Part of a small language model's weights: 4274 steps.
MLP neurons of a small language model. Each row is named by its layer, matrix (up: input weights) and neuron, and shows model dimensions 96-191. Each number is 128 + 24 x the weight over its row's rms, rounded and kept within 0 to 255.
After each neuron's rows, "fires on" lists the tokens most often at its 100 highest values on Wikipedia text that the model never trained on. A number after a token or word is its count.

L6.up812 [135 120 111 128 129 153 142 110 120 165 138 139 139 134 118 152 151 131 144 149 110 120 153 111 154 153 126 144 153 111 167 148 164 117 127 102 121 128 152 119 121 116 170 153 124 110 163  95 112 112 175 125 134 159  99  94 112 116  92  81  95 148 149 118  90 120 124 130 111 101 139  98 123 140 155 108 145 133 155 101 155  87 148 171  98 118 141 106 171 133 114 142 110 159 174 163]
fires on: "it" 21, "im" 17, "ic" 8, "am" 8, "m" 7, "at" 7

L3.up203 [122 142 136 127 174 156 122 112 152 100 161 154 190 182 156 138 102 115 126 149 137 110 101 151 110 118 149 126 150 125  65 149 159 136 151 155  85  64  82 134 141 127 129 125 123 115 138 105  86 128 145  96 140 124 151 112 130 138 128 136 104 111 112 154 104 110 107  96  99 109 163 140 109 151 108  83 111 132 122 132  86 146 133 132 117 126 125 153 128 101  84 123 173  93 138 119]
fires on: "i" 25, "in" 23, "out" 8, "est" 6, "ig" 4, "ch" 4

L4.up471 [146 138  85 128 118 150 143 167 140 141 133 115 119  93 125 143 125 121 151  91 142 109 149 116 148 101  91 134 123 143 150 129  98  89 126 163  75 165 151 144 121 101 145  77 143 171 109 117 113  86 118 104 128 120 153 138 174 135 136 108 104 141 134 125 137 133 107 116 127 171 139 116 137 142  99 133 137 137  84 134 129  89 142 138 116 115 177 116 121 131 130 157 147 164 124 119]
fires on: "e" 18, "p" 10, "ad" 9, "ur" 7, "er" 7, "ed" 6

L2.up694 [122 128 105  86 109 117 132 124 152  80 126 107 126 136 139  99 125 145 106 127 150 144  80 113 157 116 135 105 125 164 137 144 118 137 121 115 152 126  84 106 124  93 138 112  78  59 129  90 126 151 161 160 111 165 113 120 119 103 108  66 105 103 131 131 133 197 103 114 147 128 135 147 113 112  89 155 139 114 146 135 108 115 109 147 122 150 119 130 151  83 141 172 155 138 115  91]
fires on: "1" 71, "0" 12, "2" 8

L6.up717 [155 141 122 138 145 173  89  98 114 176 111 128 144 152  90  93 149  90 108 150 156 141 102 129  89 143 131 148 100 114 128 116 134 130 131 124 132 158 145 111 157 125 122  76 119 168 108 121 121 146 111 114 134 108 163 135 132  97 132 138 155 160 175 114 157 125 140 164 141 149 131 146 157 117 108 112 156 124  75 113 139 134 108 135 127 131 111 139 100 110 122 149 143  95 126  91]
fires on: "ing" 20, " his" 13, "ish" 11, "ord" 9, "'s" 8, "al" 5

L2.up935 [102 114 144 127 108 103 132 146 158 143 149 126 205 113 112 124 129 133 185 132 187 115 136 133 154 108 135 143 107 132 105 109 125 124 112 153 118 125 116 116 102 101 118 159 103 126 120 139  71 181 130 119 135 138 128 165 132 125 135 124 130 120 112 157 127  90 117 116 150 190 111 150 106  91 105 102 110 146 124 133 116 136 106 104 120 159 123 144 169 128 111 170 156 130 163 162]
fires on: "ri" 31, "c" 19, "ag" 13, "ure" 9, "ce" 7, "og" 5

L6.up947 [108  82 162 104 140 142 133 146 120 108 134 130 107 144 136 142 135 155 164 112 112 109 112 149 145 147 130 145 138 120 114 106 115 154 106 109 155 165 113 111 156  95 158 128 125 124 136 113 196  93 167 117 117 167 126 139 136 125 163  98 132 134 158 105 181 122 150 145 169 140  84 141 107 150 186 131 133 136 146 155  99 167 108 121 157 132 122  98  73 112 107 128 165 102 132 164]
fires on: " which" 26, "is" 16, "se" 7, "t" 7, "ss" 6, "at" 5

L6.up171 [117 117 167 141 109 153 163  91 148 149 136 148 134 138 146 131 124 163  85 119 130 104 109 141  97 127 160 132 168 134 107 107 167  95 145 104  82 162 142 152 147 105 125 116 129 186 110 152 147 125  80 125 135  89 155  90  99 135 109  87 145  90 130 114  94 153 179 121 135  77 100 133 147 131 124 147 150 131 110 155 123  87 163 144 102 150 111 139 160 120  85 153 121 145 166 146]
fires on: "0" 19, "ru" 17, "he" 11, "l" 10, "le" 6, "el" 5

L2.up227 [ 72 100 113  86 109 123 118 100 134 117 109 175  86 142 147 127 128 116 187 144 120 125 136 151 105 149 120  97  75 141 117 160 126 118 137 121 155  90  59 116  96 129 111 172 129 117 150 142 151  86 171 108  75 127 136 113 113 149 153 105 133 111 121  82  98 147 128 135  88 155 123 142  67 138 189  94 139 141 128  71 125 113 115 130 118 141 152 108 153 104 145 110 126  96 144 141]
fires on: "\n" 100

L4.up896 [145 133 161 141 143 182 123 128 101  87 118 113 155 143 155 105  98 126 140 133 117 138 145  89 157 113 134 115 148 119 128 182 134  90 141  98 121 141  87  76 124 123 138 127 110 115  98 122 152 137 123 115 115 140 137 150  99 161 181  88 142  94  95 137 142 126 152 137 129  93 145  85 138 112 111 107 137 155 185 151 127 128 154 115 109 200 145 121 126 136 124 141 109 151 140 116]
fires on: "b" 32, "a" 17, "t" 12, "i" 10, "g" 10, "p" 9

L2.up911 [115 127 131 111 137 130 144  74 155 118 146 133 180 142 146 132 119 133 133 143 161 130 153 103 135 103 101 142  87  97 139 104  83 157 177 125 124 141 157 111 157 125  98 141 123 159 108 146 127 130 160  60 136 162  92 108 151 115 139  81 131 103 151 162 132 165 127 124 113 160 157 148  97 138 180 119 167 168 139 121 101 139 139 123 165 158 130 147 111 118 160 133 159 129 153 158]
fires on: "u" 95, "ur" 5

L6.up967 [ 98 102  77 123 143 136  67 124 131 171 108 100 116 124 141 109 106 156 106  92 172  95 106 136 120  95 166  85 121 130 142 155 138  96 112 145 128 120  90  59 132 120 124 165 114 155 165  96 117 150 104 132 137 154 140 120 149 116 114 144 147 111 149 116  87 143 117 132  76 134  72 123 146 155 115 149 118  97 111 142 122 113 126 137 124 154 115 117 138 103 101  98 113 130  94 170]
fires on: "le" 22, "ic" 14, "al" 13, "t" 5, "ick" 5, "r" 4

L7.up526 [108 134 123 151 115 126 131 144  84 137 120 157 126 104 154 143 115 136 136 138  97 102 130 152 121 132 149 122 173 123 165 135 133 141 121 115 151 162  86 112 121 126 139 121 115 170  84 159 144  96 111 137  77 124  80 143 140 142 100 139 141 136  79 121 100 123 124 147 117  84 139 140 145 141 108 115 132 167 148 111  94 142 119 131  89 154 127  78 103 124 151 125 172 122 158 118]
fires on: "l" 18, "n" 16, "e" 12, "r" 7, "se" 6

L4.up435 [132 123  84 130 152  91 128 165 128 137 101 120 119  90 136 119 148 121 116 122 127 137 134 130 114 149 124 109 117 130  78 135 126 106  97 110 163 137 112 105 113 124 108 137  79 127 140  78 132 120 130 100 134 118 139  97 180 108 143 103  77 118 148  68  63 130 146 159 105 114  81 143 169 137 104 163 117 111 121 162  90 147 162  74 158  93 135 138 108 135 137 104 137 133 155 132]
fires on: " /" 19, "le" 14, "t" 11, "ast" 10, "th" 8, " and" 6

L6.up835 [ 92 135 127 147 129 122 150 121 132 130 105 113  97 105  97 169  71  77 115 129 106 133 132 108 133 110 120  62 172 164 145 124 130  82 140 122 123 158 115 137 110  84 135 169 123  97 151  83 145 149  88 148  99 114 119 104 149 106  71  98 135 120 137 117 174 138 102 162 173 122 162 140 110 117 119 139 112 148 138 134  87 100 138 165  88 136 137 113 151  91 131 117 125 140 131 118]
fires on: "2" 31, " R" 25, " 202" 10, "\n " 8, "s" 7, " r" 5

L4.up465 [113 111 178 109 133 115 152 119 147  84  97 115  87 120 145 109 154 172 128 110 114 173 107  97 148  75 125 102 120 111 132 142 169 142 126 120 147 113 124 109 163 111 125 131 170 156 127 131 159  76 170  94 137 100 147 146 125 152 168 111 135 119  98 102 138  78 131  92  85 116 124 167  90 135 120 126 130 123  92 134  76 147 139 113 136  86 124 133 113 133 123 121 146 141 136 135]
fires on: "er" 33, "ar" 21, "ac" 16, "en" 11, "ou" 9, "is" 4

L7.up600 [162 171 130 114 125 125 110  93 155 142 130 133 107 117 144 112 140 126 118 102  97 139 121  91 125 143  78 125 110 151 127 142 120 140 116 110 134 131 102  85 146 116 143  91 138 178 145 122 175 116 158 129 128 116 123 146 101 167 180 108 125 153 157  94 103 128 119 108 167 113 184 134 129 124 171  98 131  99 126 135 122 113 101 106 126  81 110 136 127 113 125 141 139 123 163 119]
fires on: " de" 68, "ou" 16, "t" 9

L2.up767 [131 165 140 130 148 121 152 155 147 147 101 127 109 126  69 171 134 107 145 155  95 107 102 133 132 111  97  80 152 147 130 153 158 131 142 102 133 139  75 133 100 138 174 179 120  81 143 133 119 152 135 176 116 138 141 146 164 126 140 121 129 114 143 100 126 108 152 141 109 127 102 107 103 161 108 115 128 178 134 105 107 166 110 123 123 139 124 137  99 118 109 136 115 129 123 134]
fires on: "\n" 100

L6.up913 [117 122 130 137 139 122 150 140 127 151 100 122 154 112 135 162 110 155 101 156 190 101  64 153 113  90 100 113 106 109 102 127 112 110 118 143 111  79 140  92  88 134 158  75 132 134 120 152 115  99 122 185  94 142 101 109 118 110 131  91 166  86 150  95 121 129 114 116 102  86 142 200 153 153 147 114 163 148 122 143 138 112 127 123 129 173 160 185 108 110 139 141 107  90 123 124]
fires on: "e" 39, "re" 8, "a" 8, "m" 5, " to" 5, "ed" 5

L2.up777 [127  97 145 157  97 157 140 125 140 107 151  62 123 126 138 140 148 116 110 116 160  90 137  93 107  74 112  91 163 146  88 131 156 119 122 115 124 103 137 125 137 126 126 132 140  98 129 118 124 136 131  88 123 112  89 128  97 132 124 132 171 158  73 111 158  88 109 142 137 140 144 134 155 126 132 142 130 130 138 168 113 127 112 142 148 149 167 151 112  98 150 101 149 158 135 100]
fires on: " rec" 48, " is" 15, "ould" 6, " or" 5, " 0" 5, " 2" 4

L4.up138 [114 115 154 141 113 129 104 132 140 140 137  84 110 109 131 124 110 137 124 131 116  93  80 175 154 163 117 155 116 114 108 150 131 151 119 107 130 153 140  98  99 162  97  81 105 120 130 122 131 107 125 139  96  89 138 130 140 159 134 110 120 125 139 125 147 134  89 131 106 165 105 103 139  79 153  98 136 128 100 102 118 186 121 143 153 125 117 149 123 141  97 161 174 154 136 141]
fires on: "og" 29, "ph" 15, "om" 10, "on" 7, "ra" 6, "y" 6

L6.up593 [163 130 164 103 105 132 165 120 120 141  74 186  83 116 125 119 106 144 141 131 121 112 142 129 165 144 143 121 108 110 104  94 134 153 127 127 141 140 116 146 119 135 138 145 157  91 105  99 138 153  84 113 108 120 128 122 127 123 119  93 109 170 111  54 134 118 132 126  87 135 155  65  98 162 178 159 123 107 122 114 121 105 160 106 150 117 104 159 168 164 143 125 174 129 112 115]
fires on: "al" 34, "in" 25, "ing" 6, "ational" 5

L3.up179 [152 119 117  72 145 142 160 139 106  93 169 133 197 131 130  96 110 130 154 127 151 140  94 184 136 112 118 127 145 128 115 137  98 128 145 133  59  77 100 136 164 119 123  99 118  93 135 109 143 154 156 123 149 193 135 115 112 132 131 141 132 110  72 111 126 121  87 119  76  76 170 120 139  97 125 116 111  93 129 149 126 130 112 151 145 147 112 152 104 135 120  97 161 144 154 151]
fires on: "out" 21, "in" 17, "est" 10, "ac" 8, "en" 7, "et" 7

L2.up922 [ 97 121 134  87 132 119 132 112 135 111 111 138 148 133 143 189 109 112 133 141  86  91 126 157 119 131 127 121 143 152 114 153 124 102 125  87 128 115 108 147 106 114 192 140 134 106 147 139 159 153 129 110 135 167  84  88 155 154 139 107 144 151 142 104 128 143 133 112 124 123 129 106  75 139 136 144 117 158 122 119 124  90 147 160 112 156 109 117 131 104  96  90 140 146 119 171]
fires on: "\n" 100

L3.up716 [105 135 170  96 117 136 146 116  84 167 130 121  83 143 119 106 124  96 146 103 140 105 122 145 108 141  97 138 171 150 130 104 112 125 114  89 118 134 122 106  75 117 137 137 114 108  73 102  97 103 124 100 161 129 171 148 117 151 120 150 148 112 134 156 100 113 103 179 110 171 137 149 126 165 106 110 103 133 119  83 100 125 153 161 121 148 138 136 129 155 107 129 143 152 146 173]
fires on: "d" 21, "b" 15, "ay" 13, "er" 13, "ch" 7

L3.up671 [113 157  98 119 138 143 150 145  92  92 140 129 137 122 126 125 137 127 125 107 166 129 152  85 127 108 127 139 157  98 129 105 194  87 130 109 116 115 119 148 114 118 118 176 146 135 104 128 107 110 134 126 148 111  91 143 151 155 115 147 136 124 135 158 100 152 131 148 141 123 162 132 165 132 139 137 146  94  91 157 144  91 144 129 102 128 134 142 120 109 188  97  97 144 131 143]
fires on: "==" 54, " ==" 24, "===" 22

L4.up666 [101 127 118 128 111 133 152  86 128 146 122 131 210 103 137 107 108  78 131 139 157  97 131 109 154 101 146 145 125 107 136 114 135 110 137 126 101 169 135  93 125 129 120 142 157 153 120 126 121  87 134 107 105  88 158 128 114 101 117 130 170  90 128 136  93 137 134  97 128 109 156 153 142  97  98 130 134 119 129 146  93  77 133  92 135  99 127 121 151 134  56 160 166 131 127 153]
fires on: "el" 38, "er" 17, "in" 12, "ust" 11, "le" 9, "es" 5

L7.up602 [163 120 104 156 135  88 127 110 144  91 124 127 161 137 112 132 147 125 142 141 128 166 184 120 152 116 122  89 151 135 185 132 101  90 136 137 140 171  95 145  64 106 142 150 155 142 104 126 143 109 101 160 154 114  94 113 108 129 158 131 133 106 130 119 109 166 159 140 119 131 126 133 153 132 149 137 123 103 136 138 110 120 122  95 131 128 106 100 107 101 111 129 122 121  87 138]
fires on: "e" 19, " two" 18, "," 16, " that" 13, "ree" 8, "es" 5

L7.up918 [173 159 100 137 171 133 121 111  83 123  76 104  98 114  91 132 116 167  82 113 170 134 148 144 128 105 157 199 114 103 114 107 154  99 127 147 106 140 117 150 130 119 128 152 110 103 115 137 122 166 132 187 181 151 106 128 136 143 130 143 161 139 134 154 124 110  90 138  98 147  85 123 134 119 158  84 138 111  98 153 109 161 124 109 167 127 146 117 129 125 110  87 141 139 108 123]
fires on: " I" 23, " T" 17, " sh" 12, "if" 10, "g" 9, "h" 8

L2.up213 [118 131 135 155 135 127 148 160 123 110 139 113 125 141 120  68 134 172 127 140 145 131 109 126 143 124 111 123 107 119 127 121 138 117  97 125 124  80 119 104 102 128 127 132  72 130 118 169  96 157 130 132 145 150 112 105 184 154 104 106 112 110 138 143 142 117 134 135 104  87 150 122 128 129 129 118  96 133 104 121 101 112 131  71 114 143 128 113 103 126 125 112 153 154 128 148]
fires on: "T" 51, "p" 14, "==" 9, " T" 8, "S" 5

L6.up108 [121 101 143  74 107 102 112 135 158 143 113 102 192 112  76 133 141 124  95 100 151  55 106 114 141 110  90 150 167 101 109 113 130 129 124 141 130 121 150 136 161 149 143 111 129 103 127 175 121 129 125 113 159 128 145 103 107 132 115 117 129  94 128 122 133  97 181  92  83 111 112 121 118  90  87 155 154 132 103 161  91 125 109 105 123 107 135 124 121 131 119 116 180 100 102 102]
fires on: "er" 27, "und" 21, "est" 20, "es" 17, "in" 7, "us" 4

L2.up820 [112 141 103 115 106 120 141 101 127 129 119  70 145  99 110 138 141 110 136 152 145 136 168 156 135 114 148 131 175 100 147 143 117 182 125 111 161 103 137 133  80 100 117 124 131 151  90 112 170 120 134 128 147 136  95  78 138 122 166 116 112  93 149 138 145 118 116 120 121 170 153 180 151 129 132 131 171 142 151 132 116 122 149 151 151 163 102  98 138 149  88 148 119 103 113 147]
fires on: "Q" 66, ")" 8, "N" 6, " play" 5, "\n" 4

L4.up515 [119 133 170  98 130  91 115 140 184 147 185 136 115  78 125 144 159 145 163  87 116 116 152 141 125 105 136  89 119 121 111 149 144 147 124 124 148 140 137  89 139 110 123 133  92 134 110 106 112 122 144  89 104 111 141 130 152 114 127 161 139 113 131 126 122 156 144 118 138  89  75 131 164 105 136 142 138 144 146 116 129 176 115 105 150 126 134 137 101 131 157 132 170 106 142 154]
fires on: "t" 29, "ic" 15, "ess" 9, "ue" 8, "w" 8, "b" 6

L2.up470 [100 151 104 118 140  75 163 135 145 111 118 102 120 132 123 171 127 145 141 152 177 102 102 167 152 134 150 128 140  98 111  84 134 184 149 151 105 171 121 115 138 119 124 150 133  96 128 105 129 122 168 121 105 127 102 162 125 105 119 126  90 159 133  83 137  81 116 148 147 129 126 130 161 147 119  93 100 165 172 119 143 143  90 125 133  92 123  81 130 133 155 150 139 134 139 136]
fires on: "il" 32, "g" 13, "und" 5

L3.up419 [ 98 138  42 121 180 129  85 114  77 129  97 130 141 116  56  79  83 100 150 114 165 174 130 126 103 106 116 110 128 123 126 120 132 139  86 100 137 126 148 142 106 132 125 143 122 116 104 141 143 114 111 120 146 143 138 125 137 144 116 140  97 114 159 157 127 151 128  88 134 127 193 140 138 154 149 155 145  90 121 178 128 130 133 117 155 174 110 146 137 111 105  60 150 142 152 139]
fires on: "ive" 25, "ing" 24, "-" 13, "==" 5, "ig" 4, "ed" 4

L6.up372 [ 98  93 116 129 125 121 165  94 144 116 134 125 129 148 141 113 152 127  98 186 186 123 129 131 129 106 128 165 104 173 129 159 161 100  96 140  93 112 119  91 173  95  81 174 100 160 115 131  78 153  79 132 125  91 143 111 144 190 133 118 119 163 151 119 113 133 118 118 129 132 115 136  99  74  79 131 155 111 114 156  91 137 157  87 132 178 153 102 119  82 125 123 159 129 149 163]
fires on: "ed" 15, "ol" 14, "ag" 12, "il" 12, "og" 11, "-" 6

L6.up3 [112 138  94  86  93  87  85 100 102  96 154  99  96 134 125 158 134 178 111 103 131  94  85 127 114 142 131 151 142 129 157 137 133 119 124 151 152 131 116 150 148  98 106 169 159 139 136  96 139 176 111 164  95 131 117 138 124 129 126 119  98 139 117 124  83 150 103 135 146 168 108 126 145 134 152 171 160  83 128 130 111  57 125 138  84 142 155  90 166 146 153 138 137 124  80  76]
fires on: "2" 25, "4" 16, "1" 12, "7" 10, "6" 10, " 197" 6

L4.up974 [143 116 166 116 127 116 157 144 105  70 126 145 126 131 109 111 113 107 131 118 151 117 101  82 145 141 139 122 157 132 113 128 159 115 108 144 143 137 137 117 110  84 118 110 112 112 130 113 124 141 104 146 133 123 113 111  98 122 130 106 112 127 131 149 108 140  91 150 114 145 165 125 127 163 150 109 143  72 110  91 123 105  97 123 135 111 102 162 139 135 129 115 136 154 112 111]
fires on: "al" 39, "l" 11, "ag" 9, "art" 7, "in" 5, "ed" 4

L6.up858 [167 169 144 101  90 116 121 111 136 111 115  96 118 131 114 134  96 139 125 124 130 129 117 118 110 132 118 112 171 177  97 105  73 119 141 132  89 107  87 117 178 132 153  86 107 126 123 163 145 188 125 160 148 132 102 135  98 105  84 111 175 136 104 145 147 126 144 110 146 134 136 121 150 132  88 118  94 129  82 123  92 168 127 103 139 162 147 108 115 134 152  86 142 140 145 133]
fires on: "." 27, "i" 13, "ion" 8, "le" 8, "s" 6

L3.up687 [151 134 123 113 133 113 103  92 153  88 132 151 139 178  88 124 110 137 132  98 123 139  94 159 171 122 146 114 128 140 109 142 142 131 143 150 114 125 160 118 160 107 126 131 133 118 138 123 142 165 121 132 140  83 113 160 113 121 149 144 125  89 127 132 180  83 117 103 131 157  94 103 131 120 150 130 146 100 125  96 113 122 113 124 122 131 125 120 189 160 128 155 125 125 117 141]
fires on: "on" 27, "ough" 12, "h" 11, "hn" 10, "ory" 8, "ich" 5

L6.up889 [158 123 144 146 138 130 123 141 113 135 150 160 113 135 107 135 102 144  95 115 199 170 131 127 120 152 154  90 141 120 128 125 122 113 117 147 107 100 154  86 147  74 136  94 150 101  82  93 131 138 139 175 163 117 155 143 121 137 140 130 109 150 113 135 110 126  85  83 119 124 128 152 157 150 139 163 158 110 111 135 115 111 105 111  98 121 110 105 118 127 154 124 157 152 148 152]
fires on: "ly" 22, "." 21, "ed" 19, "ough" 11, "ast" 6, "ited" 4

L7.up323 [148 156 142 117 121 141 120 135 174 107 132 112  94 113 136 142 180  95 126  96 109 118 147 151 128 110  95 145 111 164 108 149 167 138 124 185 115 112 113 129  79 126 168 124 120 128 125 160 146  95 155 107 135 108 133 127  72 166 127 112 119 193 145  93 180 144  97 130 133 132  76 110 129 139 141 109 166  89 154 153 132 142 132  95 106  50 174 118 169 123 126 164 145 131 152 127]
fires on: "ak" 17, "is" 10, "t" 10, "ime" 9, "ers" 9, "as" 9

L4.up477 [165 161  72 119 154 126 115 110 115 154 124 122 146 125 114 113 139 109 182 129 140 130 127 120 138  99  90  95 101 137 159 113 119 140 152  80 166 150 102 131 154 139  93 107 147 144 113 169 139 145  98 117 124 157 151 146 157  70  98 142 160 152 173 125 142 125 136 137 136 152 130 115 122 126 117 164 128 119 184 188 110 147 142 111 108 129 162 190 113 104 119 135 121 104 183 112]
fires on: "ent" 25, "ore" 12, " Y" 12, "ing" 11, "ur" 9, "'s" 8

L3.up527 [ 89 153 148 129 139 177 146 163  90 156 134  90 159 141 123 118  58 153 129 150  91 118 186 114 134  95 129 140 146 153 143 109 147  89 164 146  33 141 104 132 120 153 132 141 122 129 108 147 149 131 110 109 117 101 144 143  89 150 142 102 102 129 125  91 126  91 160 157 105 158 144 121 123 175 124 130 132 128 153 109 106 146 153 113 168 133 129 147 110 130 119  89 129 159 120 148]
fires on: "\n" 38, "oc" 20, "t" 6, "g" 5

L4.up927 [133 153  82 111 123 109 186 102 152 108 167 111 152 161 156 165 141 149 118 144 117  92  88 119 121 135 150 105 145 112 139  98 157 115 123 106 164 144 100 122 146 136 125 137 135 105 126 148 102 101 153  88 151 114 105 108 140 152  90 139 173 156 145 134 174 114 144 143  98  91 111 110 129 153 162 125 141 125 150  92 152 106 136 131 130  95 166 113 152 130 160 162 131 103 161 160]
fires on: "s" 11, "ies" 10, "ord" 10, " St" 8, "ay" 6, "ist" 6

L6.up599 [133 102 130 129 154 142  99 103 115 102 137 102 116 127 153 128 104 163 107 141 160 135 121 134 107 138  91 152 110  96 147 145 131 124  97 149 101 104 111  98 122 121 135  86 158 113 115 128 105  89 145 147 112 124 117 148 144 115  81 154 152 113 151 152 147 117 145 138  90 116 154 123  83 153  85 163 131 157  70 157 102 151 112 132 146 171 120 129 157  76 136 128  78 127 128  97]
fires on: "ed" 29, "h" 26, "ere" 6, "ill" 4, "a" 4

L6.up242 [147 123 148 140 106 120 157 132 100 168 142  72 110 117 124 154 133  96 162  94 182 145 116  76 156 133 126 134 134 137 111 127 129 102  97 135 139 126 133 111 137 134 114 163 111 127 124 133 147  72  94 129 118 132 120 149 106 116 107 115 138 151 135 123 145 127 111 140 136 144 139 115  93 131 113 118 163 137  99 121 169 138  88 142 177  89 116 162 145 140 138 115 125 121 140 132]
fires on: "," 19, "ain" 15, " of" 12, "a" 8, "ed" 7, "in" 6

L3.up669 [133  80 115  97 161 137 110 134 157 139 124 154 111 120 143 129 127 102 132 149 161 127 113 187 142 171 133  97 119 127  83 153 157 135 138 121 124 119 149 101  98 161 151  85 124 122 124  46 122 138 150 100 138 131 152 133 142 157 130 130 119 192 102 126 113 164 101 162 115 167 114 153 145 164 143 122 129 140 198 126 140 129  98 126 134 104 128 100 140 167 140 144 134 117 141 126]
fires on: "og" 15, "ld" 11, "at" 9, "ol" 8, "g" 8

L2.up69 [139 118 128 106 132 148 125 122 170 152 134 146 117 138  92 116 118 148 104 144 120 148 143 101 148  67 128 147 137 131 113 128 131 133  96 107 133  93 123  98  81 150 130 102 128  68 114 164 112 111 156 159 158  94 138  91 103 126  95 140 138  91 143 153  66 138 133 132 138 104 106 179 133 159 106 110  93 154 115 127  71 111 159 124 150 136 162 138 160 107 119 158 104 115  95 101]
fires on: "==" 43, "i" 15, "n" 9, "y" 8, " pro" 6

L7.up454 [119 159 116 149 139 134 104 160 138 107 103 136 123 120 130 149 106 124 146 107 122 154 107 141 109 105 103 127 141 117 119 144 131  93  99  88 172 153 114 168 132  97 175 129 150 114 104 125 148 118 131 112 118 137 113 177 115 117 141 133  95 144 114 121 163 126 116 150 107 183 114 164 115 126 155 115  92 129 124 135 115 145  86  96 166 156 145  99 149  82 123 160 142 120 158 152]
fires on: "am" 39, "ag" 8, "k" 7, "e" 5, "in" 4

L7.up706 [130 181 150 161 112 113  95 119  75 152 135 110  93 123 101 118 129 128 130 168 127 174 120 127 173 112 128 167 100  94 110  97 144 115 124 134 132 130 135 135 154  99 137 111 127 155 108 128 122  79 123 144 111 154 102 133 127 109 138 117 134 162 144 157 111  87 118 139 160 120 119 107 183 145 119  85  97 119 111 131 153 147 102 175 125 109 134 118 148 140 123 103 153 126 134 164]
fires on: " sh" 21, " I" 18, "at" 12, "h" 9, "n" 7, "ell" 7

L2.up418 [132 119 123 131 179 168 149 142 144 139 115 146 134 116 158 153  98 139 121 123 128 101 117 153 115  89 114 136 132 173 132 137 143 100 162  70 134 131  83 121 133 122 161 154 113 144 185 147 119 112 125 128 110 129 107 161 132 127 124 118 149 149 167 143 129  89 156 147 121 154 116 132  81 131 118  94  87 167 169  72 139 125 102 168 119 121 124  77 127 118 112  68  98 150 108 126]
fires on: "\n" 93

L4.up916 [ 88 141 126  98 155 117 183 133 123 123 132 154 130 143 129 143 102 121 125 144 158 120 161 107 126 114 139 162 111 132 129 130 106 122 153 102 111  94 100 101 130 116 106 141 136 115 148 190 162 154 123 123 187 159 128 112 148 141 105 132  98 117 129 161 103 151 186 131 112 121  86 133 126 149 165 139 135 133 113 125 132 188 109 109  94 198  96 140 114 128 163 126 166 117 120  92]
fires on: "st" 54, "t" 13, "ur" 11, " St" 9

L3.up298 [142  99  97 141 113 130 102 107 100  86 121 130 122 116 128  99 105 144 103 119  82  83  79 156 100 140  90  88 113 115 137 144 102 176 111 138 117 123 127 150 111 118 125 117 122 121  99 172 157 103  93 148 142 156 118 192 122 110 131 103 108 160 132 124  79 168 141 100  97 130 133 133 137 161 128 102 191 143 195 129  55 137 111 155  91 100 130  94  96 118 128 147 113 136 161 111]
fires on: "l" 71, "cl" 12, "pl" 11

L6.up245 [140 122 161 119  94 179 146 149 135 143 130 120 143 118 100 164 122 118 141 112 138 117 116 120 180 118 155 134 138 127 139 135 143 149 103 156 133 128 144 144  91 103 126 152 104 117 132 144 117 120 149 113 135 105 186 137  75 111 127 124 143 126 170 149 120 104 111 122 121 114 134  75 129 136 121 132 133 135 180 109 107 127 149 192 131 144 149 107 145 125 148 154 127 138 139 143]
fires on: "og" 17, "ut" 12, "it" 11, "at" 11, "ing" 9, "b" 9

L4.up776 [145 109 155 115 131 130 139 137 175 183 171 109 129  94 156 133 157 151 103 105 145 127 109 136 168 114 147 143 119 108 118  60 120 145 105 106 139 149  92 111 131 137 141 113 116 159  77  99 123 128 159 151 139 143 114  95 135 116  97 115 111 105 142 130 139 169 129 107 184  85 102  88 127 132 131 103 113 124 131 148 186 138 144  99 124 102 120 136 100 122 110 162 147 118 111 201]
fires on: "z" 12, "ue" 12, "ik" 11, "i" 11, "e" 9, "ic" 7

L6.up671 [173 148 128 113 116 133 122  88 148 140 113 144  96 125 113 124 131 142 142 100  74 138 165 123 118 120 146  89 101 144  97 160 158 101 102 140 130 138 104 134 125 126 129 113 133 131 113 143 178 103 127 135 120 148 134  89 129 146 130  78 153 126 162  65 110 119 123 139 144 100  78 153 125 128 134 139 179 125 123 153  99 151 148 147 137  79  68 148 132 112 130 125 124  78 113 162]
fires on: " be" 41, "y" 22, "ou" 12, "oun" 8

L4.up388 [112 119 151 103 117  85 150  93 103 159 179 165  64 137 126 125 116 107 136 118 161 116 108 112 123 113 133 165 137 129 125 149 135 131 138 141  94 148 145  92 117 109 145 110 109 149 150 118 149 148 129 116 121 127 182 152 173 146 119 141 165  96 144 105 121 150 109 150 102 123 155 167 126 127 127 116 103 123 120 118 118 172 124 141 143 137  80 125 186 131 135 152 120 137 121 121]
fires on: "h" 18, "is" 9, "d" 7, "b" 6, "ch" 6, "l" 5

L6.up670 [ 81 171 149 110  94 112 106 168 137  98 138 155 130 126 137 154 158 168 131 122 119 134 135 138 112 123 100 144 128 117 133 109 174 122 102 133 139 102 118 139  93 125 149 135 109 148 100 130 137 132 115  93  75 120 129 170 100 156 115  82 156 182 111 117  93 148  89 139 106 157  80 160 141 124 116 138 106 104 115  93 141  92 108 119 141 131 146 109 129 172 142 152 137 146 137 150]
fires on: "ard" 17, "ag" 14, "in" 13, "er" 10, "p" 6, "is" 6